config.toml
num_key_value_heads = 1
vocab_size = 50257
qk_norm = false
beta1 = 0.9
beta2 = 0.95
batch_tokens = [32768, 65536, 98304]
dataset = "wikipedia_en"
MLP neurons of a small language model. Each row is named by its layer, matrix (down: output weights) and neuron, and shows model dimensions 96-223. Each number is 200 + 40 x the weight over its row's rms, rounded and kept within 0 to 999. A neuron's up and down rows have the sign that makes its largest values positive.
Before each neuron's rows, "fires before" lists the tokens most often just after its 100 highest values on Wikipedia text that the model never trained on. A number after a token or word is its count.

fires before: " |" 29, " |\n" 23, "%" 12, ":" 7
L3.down614,158,151,187,220,232,213,188,138,192,244,157,153,213,150,184,219,167,198,249,132,165,181,207,153,186,234,140,232,188,267,81,179,228,196,247,156,156,190,181,177,224,240,213,178,194,197,232,243,194,206,219,180,253,177,228,223,231,214,206,166,160,195,205,162,176,169,246,283,166,206,239,237,171,207,206,212,207,203,131,245,268,150,168,222,206,223,163,58,196,225,207,161,249,161,180,160,212,149,183,162,120,156,240,201,168,241,158,168,184,286,211,225,227,161,219,274,181,197,109,273,226,195,174,222,109,307,182,177

fires before: " " 35, " |" 30, " –" 8, " |\n" 7
L7.down1304,268,209,237,161,233,227,210,219,234,204,251,236,161,200,253,205,196,166,166,219,133,285,205,189,186,181,109,159,200,218,178,231,160,240,250,97,193,163,164,178,227,170,167,199,190,195,162,139,242,268,175,143,197,204,167,188,257,236,221,193,203,160,286,188,189,158,277,139,248,158,144,175,285,174,252,161,249,215,245,312,263,196,211,207,236,202,294,195,232,241,171,185,255,165,190,218,168,121,137,128,230,184,213,191,188,193,193,181,221,206,194,183,179,204,126,168,173,138,197,206,198,157,277,197,237,197,171,226

fires before: "7" 13, "2" 12, "9" 9, "3" 6, "5" 6, "8" 6
L2.down67,148,204,226,210,220,173,239,159,150,239,168,217,244,219,242,187,265,177,279,214,232,239,174,247,107,249,246,216,189,133,230,219,123,222,253,247,182,158,232,233,251,227,145,190,209,139,254,142,226,244,243,199,252,167,163,244,241,163,191,190,163,226,237,150,250,171,269,178,158,178,233,208,248,232,136,238,181,247,300,231,150,174,254,185,211,209,234,212,200,219,221,245,175,228,144,132,180,172,151,196,172,202,113,188,187,265,142,187,284,161,170,180,197,182,193,206,210,150,206,176,151,240,209,175,195,161,215,193

fires before: " of" 31, " that" 15, "," 6, " to" 5
L2.down315,262,215,239,214,226,223,229,244,200,189,215,291,182,239,213,176,215,144,220,219,194,232,245,232,159,147,206,243,244,178,202,220,201,226,174,200,139,242,297,199,146,156,157,266,197,160,199,229,217,233,218,209,262,187,239,191,193,249,203,221,145,136,287,277,242,163,180,260,186,249,239,126,167,281,167,202,257,205,266,266,171,173,206,270,177,220,211,104,256,218,160,253,167,239,268,270,301,180,142,171,157,232,217,216,199,211,194,123,149,154,179,179,236,126,141,156,181,146,205,135,150,152,213,270,240,223,233,205

fires before: " " 82, "," 6, " |" 5
L8.down756,185,135,241,188,228,184,189,215,148,227,229,122,234,176,165,141,153,182,247,225,227,229,248,207,146,157,283,231,201,186,187,188,198,118,223,220,234,186,184,231,171,253,239,246,166,267,169,174,191,275,192,277,219,230,263,270,142,116,275,199,252,234,180,183,211,214,108,136,167,189,179,143,216,212,221,200,244,202,214,204,196,265,269,246,112,228,171,170,222,186,165,211,202,194,232,237,211,221,171,167,155,207,246,197,232,178,243,176,246,122,183,120,192,258,161,92,161,190,186,192,177,221,229,234,244,239,189,184

fires before: " " 45, " (" 8
L8.down792,210,125,227,276,153,167,231,205,176,241,172,175,152,290,252,161,217,247,176,134,223,178,149,193,172,219,205,207,196,124,214,244,165,221,200,215,202,172,205,209,154,199,214,243,234,165,152,246,250,209,150,172,214,221,205,185,233,180,193,183,240,148,173,180,174,184,160,218,201,257,181,205,133,141,248,209,162,167,151,159,190,172,169,276,232,194,234,160,161,182,233,272,155,249,163,177,242,295,249,214,125,263,294,222,179,196,275,129,124,191,219,241,186,209,135,240,219,193,166,207,184,213,181,159,236,154,199,171

fires before: " " 69, "," 10
L3.down505,140,118,165,251,101,224,150,162,210,201,243,157,267,147,164,194,161,206,231,185,185,215,183,238,166,181,185,126,215,127,265,189,188,272,203,223,200,146,204,260,237,219,195,215,177,181,238,175,254,194,188,167,96,162,194,148,150,182,148,78,200,209,241,163,167,203,181,230,184,222,224,118,237,209,207,119,152,208,222,174,239,228,232,166,200,232,177,211,253,137,202,261,170,293,227,276,248,260,192,216,215,209,156,168,206,241,267,204,271,198,263,203,180,211,221,148,219,108,218,200,219,150,195,203,213,176,181,235

fires before: "-" 79, " " 5
L2.down948,150,145,242,165,198,182,245,162,269,207,191,276,204,175,192,151,208,244,199,187,217,195,212,257,192,184,279,270,237,181,146,188,197,120,137,220,166,230,171,205,191,183,147,202,202,214,257,180,207,269,242,200,199,211,251,192,199,168,257,152,212,158,181,157,160,271,222,212,194,189,204,202,248,220,173,246,167,169,186,121,238,242,142,108,160,236,175,233,221,198,171,202,176,251,239,203,164,207,197,201,212,186,311,152,217,207,198,169,187,153,211,170,218,284,148,276,206,150,203,235,150,175,284,212,110,213,180,213

fires before: " " 35, ")" 12, " born" 7
L8.down429,157,127,171,148,237,253,226,161,154,185,189,209,204,233,239,221,123,164,177,238,143,175,220,221,257,204,242,197,133,252,175,207,168,130,183,121,271,178,194,207,244,200,265,211,148,175,193,214,190,191,268,173,223,203,178,248,162,200,148,172,183,219,180,317,137,153,185,219,253,214,196,158,222,199,237,205,188,208,190,136,272,129,230,213,179,197,255,190,171,195,210,179,191,242,187,234,215,191,262,212,249,220,204,226,228,193,176,205,167,165,139,208,160,177,167,201,243,212,175,203,201,285,186,256,233,275,209,185

fires before: "1" 25, "0" 20, "3" 13, "4" 8, "2" 6
L7.down1312,148,251,219,255,272,164,200,203,163,104,232,186,256,190,229,214,198,212,185,200,242,178,220,211,265,190,153,223,194,204,204,226,235,201,147,241,235,178,197,293,238,264,162,202,264,132,180,144,247,244,187,187,182,296,132,211,232,244,229,168,145,195,106,204,238,215,206,239,153,182,201,280,217,218,269,192,196,236,251,264,123,211,190,269,206,226,189,214,220,179,172,198,218,211,207,101,265,213,233,251,215,225,242,243,245,183,162,166,323,155,207,158,183,238,157,177,274,236,185,222,136,139,191,217,172,252,132,227

fires before: " |" 63, " |\n" 4
L7.down63,262,195,179,122,201,235,204,207,134,191,137,197,122,237,158,198,196,180,211,179,222,136,217,243,169,250,176,246,180,228,260,194,221,298,164,220,112,144,210,193,201,218,160,160,268,210,238,240,249,186,118,202,215,246,172,155,282,209,159,137,177,269,248,191,186,166,170,170,167,201,246,213,185,210,237,177,175,206,175,151,203,201,278,159,188,85,210,157,194,208,269,163,196,185,208,175,203,139,172,176,181,165,229,199,216,243,188,246,167,262,224,204,143,151,170,242,176,204,198,268,205,278,156,200,144,244,259,177

fires before: "," 63, " |" 11, "Ha" 4
L2.down1197,157,221,160,260,111,173,192,217,197,187,240,150,270,151,151,243,198,212,201,211,250,133,193,192,233,222,231,162,199,259,234,194,185,156,253,213,125,232,167,163,198,191,159,216,175,198,186,163,242,281,206,175,151,222,239,219,167,197,254,150,303,178,199,198,238,150,242,102,117,186,227,154,238,179,170,126,186,218,191,241,259,176,187,254,212,216,252,209,189,116,270,280,235,190,175,204,194,229,176,166,145,282,212,219,102,235,212,163,171,215,235,218,202,201,146,91,130,219,240,189,160,223,231,168,193,227,170,205

fires before: " |" 68
L7.down1240,262,163,199,162,169,185,158,177,173,213,207,206,242,227,148,246,203,263,245,174,226,226,308,241,204,242,212,186,143,210,128,218,229,190,263,199,149,168,213,184,195,211,205,116,218,278,186,232,182,215,159,168,144,169,208,191,302,161,253,186,223,225,222,234,131,195,213,235,174,218,221,206,196,182,160,212,183,83,143,168,160,177,253,175,119,214,218,140,198,231,260,155,211,196,165,161,221,209,250,191,141,153,111,180,174,250,208,250,216,184,175,223,189,216,231,166,185,225,161,232,151,213,202,180,304,234,235,157

fires before: " |" 36, " hold" 11, "," 11, "\n" 7, " Party" 7, " –" 4
L7.down260,229,162,243,248,121,148,135,159,229,223,206,219,274,223,162,252,150,257,191,155,257,156,180,192,203,195,121,202,240,173,251,213,144,189,181,223,183,186,197,148,222,144,184,186,239,251,166,194,217,250,251,103,156,167,192,173,203,170,260,153,187,192,230,190,228,241,227,192,168,271,180,190,201,193,198,183,233,210,159,204,218,107,255,153,148,149,198,174,214,140,183,201,124,157,185,186,227,188,185,221,190,202,244,209,193,162,140,201,171,201,259,186,248,149,232,149,175,255,265,252,169,195,239,205,197,157,241,172

fires before: " |" 35, " (" 21, " |\n" 6, " " 4
L2.down1301,228,235,113,199,167,135,183,223,243,211,276,204,243,239,169,237,221,261,180,197,226,227,192,198,146,220,215,200,176,185,255,278,192,242,186,233,197,211,247,271,159,217,126,232,176,248,201,217,160,313,132,154,235,201,128,222,220,192,241,172,224,183,200,218,173,145,267,146,217,255,188,188,195,196,257,166,251,216,268,204,212,195,159,261,246,213,223,297,136,239,195,264,65,133,215,274,227,141,180,174,217,299,225,231,184,231,233,226,195,181,223,158,95,231,197,224,166,209,268,240,154,182,166,204,179,222,249,217

fires before: "." 16, " |\n" 15, " –" 14, " -" 12, " |" 11, " " 8
L8.down1106,208,210,187,129,163,182,173,142,130,241,231,240,195,144,230,175,219,224,133,199,183,141,237,211,91,219,210,188,159,229,142,172,145,199,230,219,197,162,176,200,220,248,91,120,234,253,131,187,202,177,107,196,219,269,137,234,155,171,189,204,200,175,156,195,164,205,249,149,201,194,160,215,176,153,201,125,195,167,206,218,266,121,178,276,263,238,184,165,218,158,211,199,129,131,228,243,224,175,259,203,259,182,211,193,150,146,176,223,205,263,182,248,211,271,281,211,163,177,247,182,192,180,210,215,206,175,209,176

fires before: " |" 29, " |\n" 11, "," 9, "-T" 5, "-W" 5, "." 4
L2.down818,249,223,187,197,211,224,180,149,180,199,154,185,205,152,138,241,237,185,123,237,200,206,248,247,165,206,200,203,153,255,158,218,170,255,235,250,142,233,178,181,244,215,185,176,174,179,264,201,159,290,161,183,173,262,282,201,193,145,184,232,249,232,202,237,257,207,205,263,176,169,209,138,288,204,192,145,241,262,226,245,132,153,141,154,149,231,277,162,204,170,231,194,174,203,177,203,229,174,245,123,181,235,241,186,193,214,172,202,125,215,178,229,199,317,181,171,150,235,231,235,253,198,208,105,196,240,264,224

fires before: "|" 35, " |" 11, " |\n" 9, "." 8, "|---|---|---|---|---|---|\n" 6
L8.down608,273,177,260,235,242,238,206,219,243,266,248,226,129,220,215,233,236,123,217,184,177,171,269,262,259,231,141,232,184,210,221,183,211,234,150,198,194,206,233,271,173,191,179,210,226,180,202,205,223,181,172,195,159,191,217,305,224,139,215,204,210,179,261,163,198,204,131,226,210,216,134,269,194,203,197,171,206,232,158,260,242,239,223,84,183,183,202,207,152,236,214,99,187,194,164,160,192,177,100,165,220,153,180,208,168,149,276,189,173,206,173,129,137,164,169,165,162,207,208,227,117,285,243,164,226,227,182,209

fires before: " /" 20, " |" 20, "-" 15, " as" 5, "'," 5, " who" 5
L3.down1042,202,132,229,249,170,180,196,251,189,233,234,109,149,166,176,236,132,216,156,274,201,145,102,200,128,230,221,194,208,210,299,307,193,212,165,190,189,217,155,241,159,239,189,166,249,228,142,158,229,235,231,169,135,236,208,132,221,198,156,231,261,250,216,207,160,160,184,171,185,205,241,204,172,237,220,190,162,212,185,215,165,181,192,186,180,240,172,152,174,242,243,186,131,193,203,213,167,147,160,180,200,192,220,210,291,208,297,212,201,196,203,221,128,200,185,202,177,182,199,253,210,162,244,285,223,217,271,165

fires before: " |" 35, "." 17, "," 15, " hold" 12
L3.down159,198,119,184,195,228,178,215,209,177,169,190,212,201,277,255,191,145,239,222,202,219,166,247,226,207,190,234,133,157,223,221,213,202,198,200,260,259,183,225,190,171,157,146,237,210,245,306,237,183,190,184,225,217,178,180,188,213,287,300,182,206,145,199,226,258,187,265,218,246,153,194,183,233,185,216,210,202,135,282,206,202,191,160,171,171,275,182,134,251,176,143,194,170,219,165,154,203,176,128,223,222,180,236,189,239,200,181,163,189,149,231,164,237,202,206,188,221,136,275,262,178,239,207,186,218,207,207,180

fires before: " " 37, "6" 9, "0" 5, "1" 5, "2" 4
L3.down452,185,173,228,239,230,221,161,194,195,203,220,148,179,171,211,201,142,223,189,191,178,282,218,217,221,144,191,254,238,187,242,176,197,192,186,82,252,205,192,274,264,189,233,184,226,119,182,194,234,176,212,230,227,196,226,171,227,257,158,249,256,142,172,213,177,190,111,220,195,230,224,287,165,226,241,175,230,214,204,104,238,228,279,191,282,251,195,211,175,233,90,178,167,211,178,214,306,284,192,141,191,179,235,266,230,187,175,224,258,161,266,205,254,222,259,215,194,261,149,250,175,214,120,166,208,176,226,179

fires before: " |" 38, " Schroeder" 9, " |\n" 7, "|" 6, " Sch" 4
L2.down1340,291,216,246,163,179,190,265,239,216,167,197,216,167,229,228,210,209,211,190,173,196,105,181,231,178,200,175,226,287,252,260,274,171,205,261,189,212,208,233,234,197,235,254,262,246,135,196,145,142,126,198,197,217,169,177,153,188,196,251,219,196,200,184,270,223,189,192,203,175,269,153,246,135,228,234,236,244,240,234,242,212,161,189,233,239,198,228,153,217,177,208,157,165,176,176,222,194,208,158,244,163,202,175,231,211,272,290,118,157,221,227,156,214,129,231,227,240,249,224,202,243,256,125,167,245,205,187,275

fires before: " " 59, " the" 8
L7.down0,153,214,268,111,143,211,222,212,60,190,162,155,223,186,226,229,223,173,95,165,121,230,158,175,177,264,232,138,153,198,158,208,157,205,202,277,210,218,234,211,196,185,247,166,166,191,181,135,259,181,254,207,205,174,159,199,116,188,196,176,231,204,227,238,272,215,134,255,236,207,143,128,201,211,246,178,200,214,155,157,159,136,199,220,133,192,165,94,226,226,137,170,212,272,203,212,230,253,258,279,218,190,179,209,165,241,202,249,146,186,203,161,240,256,260,190,161,189,209,117,198,211,217,168,242,153,194,228

fires before: " |" 46, "." 13, "," 13
L3.down587,251,239,186,84,232,230,215,182,186,240,220,245,195,195,232,181,217,205,204,223,221,264,118,222,191,181,173,264,245,232,111,234,225,170,182,173,222,197,210,161,177,170,173,137,238,208,151,252,277,222,168,167,159,214,141,200,192,202,265,192,146,205,230,235,157,224,186,192,222,156,103,167,217,265,251,188,214,102,230,162,241,163,153,252,252,218,132,165,187,209,239,225,257,173,222,269,189,166,160,200,206,170,249,165,210,152,134,266,173,198,194,198,166,173,159,186,207,154,241,169,239,146,260,256,203,233,256,165

fires before: " to" 33, "," 11, " in" 9, "-" 9, "omb" 5, " of" 4
L2.down561,224,233,174,220,190,129,184,155,180,261,195,133,158,197,227,185,258,232,238,278,197,313,190,171,247,171,216,225,262,269,267,194,206,250,191,230,195,188,215,179,234,210,161,218,192,164,158,169,200,184,236,196,207,118,192,188,205,231,211,173,208,200,191,181,255,217,187,198,170,193,213,112,181,173,183,273,246,195,253,159,178,227,170,221,186,253,213,203,195,273,272,187,113,179,223,294,275,264,210,166,194,151,190,142,229,186,254,176,207,195,252,210,242,260,214,186,264,163,216,232,130,230,234,263,141,240,248,149

fires before: " " 38, " |" 33, " Yes" 4
L8.down494,261,202,145,116,226,205,242,166,197,196,271,185,209,247,179,188,252,254,162,268,202,198,91,184,205,205,184,292,242,218,250,224,189,206,155,247,174,182,187,198,179,222,100,282,186,186,210,158,274,138,211,196,224,212,214,153,126,130,206,213,189,286,216,227,179,118,227,201,169,173,157,209,141,197,121,156,222,147,259,204,235,90,221,204,230,195,234,172,211,173,249,229,224,259,180,226,155,217,166,136,229,190,277,211,149,182,177,232,222,243,200,174,216,158,209,194,146,157,186,154,233,147,244,170,224,178,121,143

fires before: " " 52, " April" 5, " the" 5, " an" 4
L8.down795,193,228,154,212,288,211,171,130,179,230,286,138,217,307,196,262,100,223,188,107,220,217,176,239,235,223,193,185,175,244,261,139,196,257,250,206,161,186,185,203,153,208,289,255,226,136,203,271,233,182,251,178,181,251,210,172,180,179,193,183,237,186,204,204,144,291,201,209,238,222,254,220,261,183,216,202,218,208,210,177,283,234,189,180,180,245,221,219,202,223,210,196,181,203,285,197,234,261,216,159,221,250,207,230,225,187,231,223,156,161,145,190,207,171,108,175,207,210,194,330,208,215,222,243,200,167,211,165

fires before: "-" 75
L3.down351,176,202,235,189,203,187,190,204,271,240,178,263,155,187,249,204,134,181,236,199,241,198,208,229,218,168,214,132,282,240,216,183,204,195,204,218,142,259,151,148,270,218,233,161,243,221,198,197,254,212,214,211,195,183,107,153,199,184,65,220,255,217,191,213,194,227,227,235,281,214,237,151,243,214,165,238,152,148,219,222,254,199,171,184,99,205,290,301,185,137,283,227,165,192,206,190,151,192,236,210,234,118,244,167,261,221,241,219,197,201,184,188,202,177,183,257,134,158,243,123,213,135,281,256,234,159,240,223

fires before: " |" 69, " |\n" 8, " of" 5, "1" 4
L2.down268,222,294,179,218,214,201,133,187,168,187,170,160,166,207,123,201,227,228,162,209,246,182,217,210,206,245,153,145,255,244,248,253,214,189,213,117,220,205,204,203,168,157,224,227,163,55,228,187,182,190,235,264,143,161,238,209,187,160,176,199,282,164,124,168,200,244,222,179,199,263,189,250,136,232,241,253,199,202,164,227,179,180,185,207,187,165,217,268,206,194,194,208,196,216,232,145,173,252,270,210,219,228,166,208,224,219,244,153,117,191,149,152,104,214,145,194,144,341,208,173,154,208,210,172,188,254,185,211

fires before: " |" 57, "." 21, "0" 6
L3.down307,252,182,211,250,219,215,177,204,279,233,166,143,153,209,306,227,225,230,236,205,174,211,163,272,241,191,165,149,236,231,155,147,245,180,215,178,157,237,221,222,265,199,174,211,179,185,168,221,243,106,220,227,146,196,258,226,246,213,141,206,236,215,161,234,149,151,273,193,140,156,207,253,129,141,231,185,271,215,203,211,175,155,168,240,105,138,200,231,160,220,267,149,83,177,209,190,202,196,177,217,211,171,196,148,114,186,234,212,264,252,144,184,184,168,165,296,205,159,214,145,146,224,195,176,217,197,219,165

fires before: "|" 27, "0" 14, " |\n" 8, " " 6, "5" 5, "." 5
L8.down964,207,222,224,253,188,185,196,204,198,163,217,216,200,193,190,235,201,257,188,178,251,201,222,262,149,224,169,281,193,208,227,130,198,221,211,244,216,291,192,255,136,187,220,237,217,135,161,154,172,152,189,262,127,215,232,202,169,217,203,174,192,236,217,258,112,203,347,213,182,225,194,201,179,142,225,214,230,164,160,243,190,226,202,235,220,217,190,223,196,194,169,127,181,163,228,210,218,260,144,171,171,196,232,181,173,146,200,209,216,221,162,169,159,159,213,136,159,175,159,204,123,317,159,187,200,163,137,232

fires before: " " 69, " Total" 13
L7.down714,162,192,254,179,246,201,225,244,167,163,192,193,125,132,173,234,185,184,123,230,234,171,187,240,209,233,281,286,209,208,157,191,228,170,161,197,254,191,240,205,260,164,175,249,208,214,184,246,160,208,209,251,179,199,142,211,145,175,272,172,257,187,132,267,142,221,188,295,260,220,240,169,158,174,240,193,195,232,214,198,171,168,221,150,199,265,221,206,240,158,236,210,206,275,165,193,170,180,235,248,141,173,212,228,212,202,173,223,218,189,211,203,152,272,203,274,202,190,193,151,224,226,204,165,214,266,98,204

fires before: " " 56, "1" 6, "22" 4
L8.down143,170,102,220,201,210,266,176,225,161,175,198,173,235,221,264,223,135,149,189,141,261,174,186,278,160,234,258,188,220,185,206,205,126,183,173,113,214,182,240,188,165,222,190,197,234,201,242,189,276,225,275,180,200,256,212,120,243,102,238,235,228,249,175,192,182,225,155,257,254,160,186,93,140,238,234,245,211,293,215,220,257,209,243,238,165,234,224,202,207,201,172,288,168,273,228,165,224,309,204,201,203,264,163,251,201,222,225,245,149,203,175,183,203,236,196,188,161,232,229,173,191,242,264,235,251,190,205,142

fires before: "%" 41, " |\n" 19, " |" 14, "°N" 8, "." 4
L2.down241,218,278,204,258,185,204,184,105,190,201,250,194,251,191,186,211,186,126,158,246,187,302,188,235,272,179,195,255,210,211,172,159,159,154,222,197,140,241,233,225,270,114,151,193,132,126,266,239,231,182,169,241,210,200,148,242,191,262,242,200,210,121,134,255,187,240,191,186,212,209,165,197,192,205,227,225,178,183,165,196,157,212,154,282,182,233,139,178,254,194,173,155,237,163,210,254,279,220,185,204,184,176,278,217,147,215,187,240,144,171,162,218,214,208,152,226,182,184,113,217,206,204,187,227,251,204,306,112

fires before: "6" 13, "4" 11, "3" 7, "9" 7, "8" 7, "2" 7
L3.down637,186,119,233,175,205,145,257,166,185,174,210,176,205,141,205,258,190,230,190,176,196,197,215,200,211,178,231,196,190,165,212,206,167,226,217,172,178,234,146,184,193,298,214,291,257,161,164,185,232,194,124,198,194,198,275,169,275,232,265,176,259,191,183,112,192,127,196,106,128,151,184,224,183,125,222,221,184,218,147,166,230,268,176,180,216,177,193,217,187,230,212,199,184,178,247,299,226,226,226,120,195,167,255,204,147,207,229,217,243,220,210,192,148,191,238,189,120,240,151,187,193,253,143,273,191,283,197,137

fires before: "6" 16, "7" 13, "9" 12, "5" 12, "4" 11
L7.down1168,180,201,186,211,201,213,216,254,229,238,198,179,193,181,177,268,187,199,201,218,224,174,201,186,219,175,168,174,135,129,169,250,157,194,283,285,176,153,146,229,159,258,223,240,174,226,244,218,230,201,259,209,192,195,215,150,194,193,223,224,263,199,177,197,183,153,227,158,186,236,253,139,136,277,287,235,183,218,177,169,196,169,178,221,119,268,174,233,160,132,248,174,181,226,193,284,231,149,253,212,234,241,192,275,150,168,211,191,219,226,212,197,207,169,161,281,212,255,247,299,197,191,167,252,220,257,176,253

fires before: " |" 38, ")" 7, "–" 5, "," 5, ".\n\n" 4, "." 4
L8.down698,208,164,179,163,257,236,211,257,173,182,167,228,194,181,264,244,184,189,138,200,178,164,229,189,249,210,255,173,217,175,200,243,226,200,168,151,173,210,218,198,155,174,178,199,215,224,188,140,206,209,244,230,247,154,175,206,224,203,245,164,233,185,144,191,294,177,247,234,208,244,257,238,161,197,234,256,161,188,242,284,201,174,160,128,219,203,126,144,221,192,118,203,257,254,213,192,217,203,199,160,208,164,198,179,211,178,275,194,171,243,245,220,257,184,211,151,203,180,171,196,157,203,159,165,235,253,162,226

fires before: " |" 31, " as" 21, "." 7
L7.down920,189,250,174,148,210,231,250,184,264,177,182,215,178,257,243,262,202,166,166,169,146,148,171,186,195,165,142,226,133,212,243,247,167,239,183,228,242,242,153,194,235,198,161,155,193,221,210,175,147,208,171,188,296,214,170,199,250,218,165,255,211,229,224,218,274,197,260,239,153,251,214,130,248,192,201,204,169,218,127,214,228,216,253,216,229,172,210,150,239,262,171,205,182,131,198,192,219,230,201,193,164,150,167,271,225,180,167,178,199,198,136,307,198,247,205,215,185,189,208,224,199,238,274,300,172,157,154,245

fires before: " |" 30, "|" 27, " " 10, " a" 7, " |\n" 6, " an" 5
L2.down543,198,192,176,192,235,189,115,256,235,284,202,126,186,172,218,220,228,192,169,230,170,186,214,150,129,194,266,140,173,210,203,135,211,110,199,231,172,221,261,184,156,244,254,219,256,218,163,222,165,118,188,159,199,199,234,194,176,280,186,179,169,206,186,190,236,221,245,165,192,196,141,232,171,219,251,246,188,232,165,177,139,231,253,248,157,189,183,170,185,207,170,170,110,217,204,203,205,202,160,218,245,226,194,190,232,215,262,140,216,161,210,209,195,247,199,185,140,169,221,118,110,218,216,279,223,187,177,143

fires before: ":" 37, " |" 24, " " 7, " |\n" 4
L7.down1054,139,215,215,162,195,171,184,163,164,222,203,94,223,302,131,196,158,238,184,191,140,205,233,206,187,213,239,176,227,222,120,260,194,237,281,195,174,163,232,194,167,198,299,220,169,202,227,153,177,232,143,202,183,145,175,180,195,293,164,232,200,276,171,235,258,227,270,219,205,155,298,206,154,167,222,205,219,188,198,171,196,215,233,190,159,303,196,142,239,234,194,175,249,270,214,181,129,209,204,235,143,155,228,279,207,225,160,220,160,142,200,296,190,241,187,225,117,148,231,233,191,183,213,170,193,217,245,195

fires before: " |" 42, "." 9, "{" 5, " " 4, "°" 4, "ar" 4
L8.down994,65,202,219,191,213,215,276,182,202,179,140,178,205,176,106,250,262,173,182,196,197,150,149,143,207,181,251,252,268,187,222,106,174,155,182,201,171,203,134,197,213,273,223,254,178,301,202,200,246,173,256,144,206,203,248,182,206,223,270,256,263,251,178,160,245,210,219,174,202,243,239,172,209,217,164,180,176,155,140,174,215,205,129,169,212,162,195,152,190,242,183,209,209,154,248,193,144,254,253,135,136,211,236,223,196,195,208,219,114,166,124,163,169,171,163,178,199,219,247,155,197,160,189,190,216,196,123,226

fires before: " |" 58, " |\n" 12, ":" 7, " of" 4, " " 4
L2.down950,186,208,217,181,167,188,238,181,219,229,170,204,167,188,276,144,209,232,219,288,211,226,120,222,222,156,183,318,214,216,184,204,179,149,212,252,202,199,140,215,171,228,181,190,194,191,130,227,244,97,233,271,185,256,226,253,149,194,243,159,168,200,165,194,180,129,229,240,182,253,208,189,161,181,258,234,171,274,244,175,204,226,186,172,150,246,141,205,198,210,208,197,205,147,229,188,172,270,248,274,213,163,186,133,192,157,206,270,177,183,192,207,249,207,230,206,160,183,191,196,173,204,261,223,235,205,150,206

fires before: "." 52, " " 12, " −" 10, " |" 5, "0" 4
L8.down983,267,226,209,201,186,169,211,237,166,212,220,198,155,194,184,171,237,215,148,173,246,111,235,169,167,316,218,213,274,194,193,147,206,189,165,218,208,196,150,215,227,202,170,272,186,339,235,217,216,220,154,171,221,245,200,123,240,216,191,198,165,219,238,261,229,200,186,213,287,300,158,186,121,199,200,260,141,231,208,216,177,205,204,160,228,178,238,137,293,196,238,251,236,221,155,250,259,219,240,235,176,224,263,221,223,188,210,240,222,225,182,215,203,123,174,264,183,240,256,175,176,229,231,181,251,246,77,148

fires before: "," 24, "." 13, ".\n\n" 9, " of" 5, "s" 4
L3.down1047,214,169,124,217,208,256,203,279,201,244,132,134,196,190,252,299,128,222,234,186,175,213,223,144,159,222,197,130,165,246,235,163,214,151,163,193,206,250,191,192,187,174,206,210,147,180,172,176,179,200,209,231,267,179,159,174,160,241,286,165,166,129,206,185,171,144,216,273,204,204,245,166,104,199,259,220,199,201,207,231,237,215,235,252,183,267,177,197,167,187,135,187,241,170,161,192,211,215,227,138,193,110,244,269,231,183,245,203,161,227,289,296,205,197,141,201,233,193,125,191,217,215,178,173,245,218,195,228

fires before: " of" 23, "," 18, " as" 14, " and" 5, "." 4
L2.down439,183,262,233,197,212,256,169,198,235,157,218,216,199,221,241,243,271,149,174,237,240,206,213,129,214,161,135,247,176,217,180,187,222,203,210,257,228,301,240,177,255,207,173,228,141,135,183,185,189,132,229,170,96,228,198,138,193,243,154,212,140,230,184,273,176,137,146,204,237,168,214,122,246,195,181,258,250,222,199,293,179,207,192,168,237,243,186,183,166,204,203,257,176,183,250,230,244,246,142,216,173,207,177,263,248,130,200,192,200,225,217,239,185,271,235,286,253,215,243,140,182,224,151,212,173,228,213,141

fires before: "|" 27, " |\n" 12, " |" 12, " +" 7, " " 7, "0" 5
L8.down1127,235,176,210,205,182,149,234,154,224,284,187,225,263,224,155,292,127,203,225,193,218,246,211,229,192,207,199,251,241,191,222,131,149,208,284,224,209,208,196,193,187,219,212,205,285,152,208,218,199,230,189,158,166,253,227,172,125,180,251,244,204,247,277,155,204,172,207,247,178,211,180,228,182,196,235,195,141,171,247,245,240,232,218,179,190,187,222,213,235,210,309,240,141,214,133,215,226,176,129,194,173,198,230,236,252,221,211,196,159,239,243,193,181,192,194,205,182,180,155,209,152,229,210,144,300,162,235,169

fires before: " |" 43, " " 22, "." 6, "7" 5, "5" 4, "6" 4
L8.down834,200,179,212,140,180,191,236,133,175,212,255,150,220,266,194,194,223,200,156,120,238,179,199,262,172,185,308,114,199,245,229,278,234,187,212,285,223,115,171,257,145,141,217,175,142,154,256,104,203,176,262,153,210,166,179,201,226,267,203,178,175,185,173,212,243,195,200,179,193,184,232,175,203,148,169,216,190,170,167,159,210,242,169,221,189,189,89,224,195,223,186,172,140,250,192,169,284,274,253,240,237,178,203,253,257,146,314,174,187,212,257,268,207,179,156,266,172,217,203,237,223,150,200,223,180,181,233,282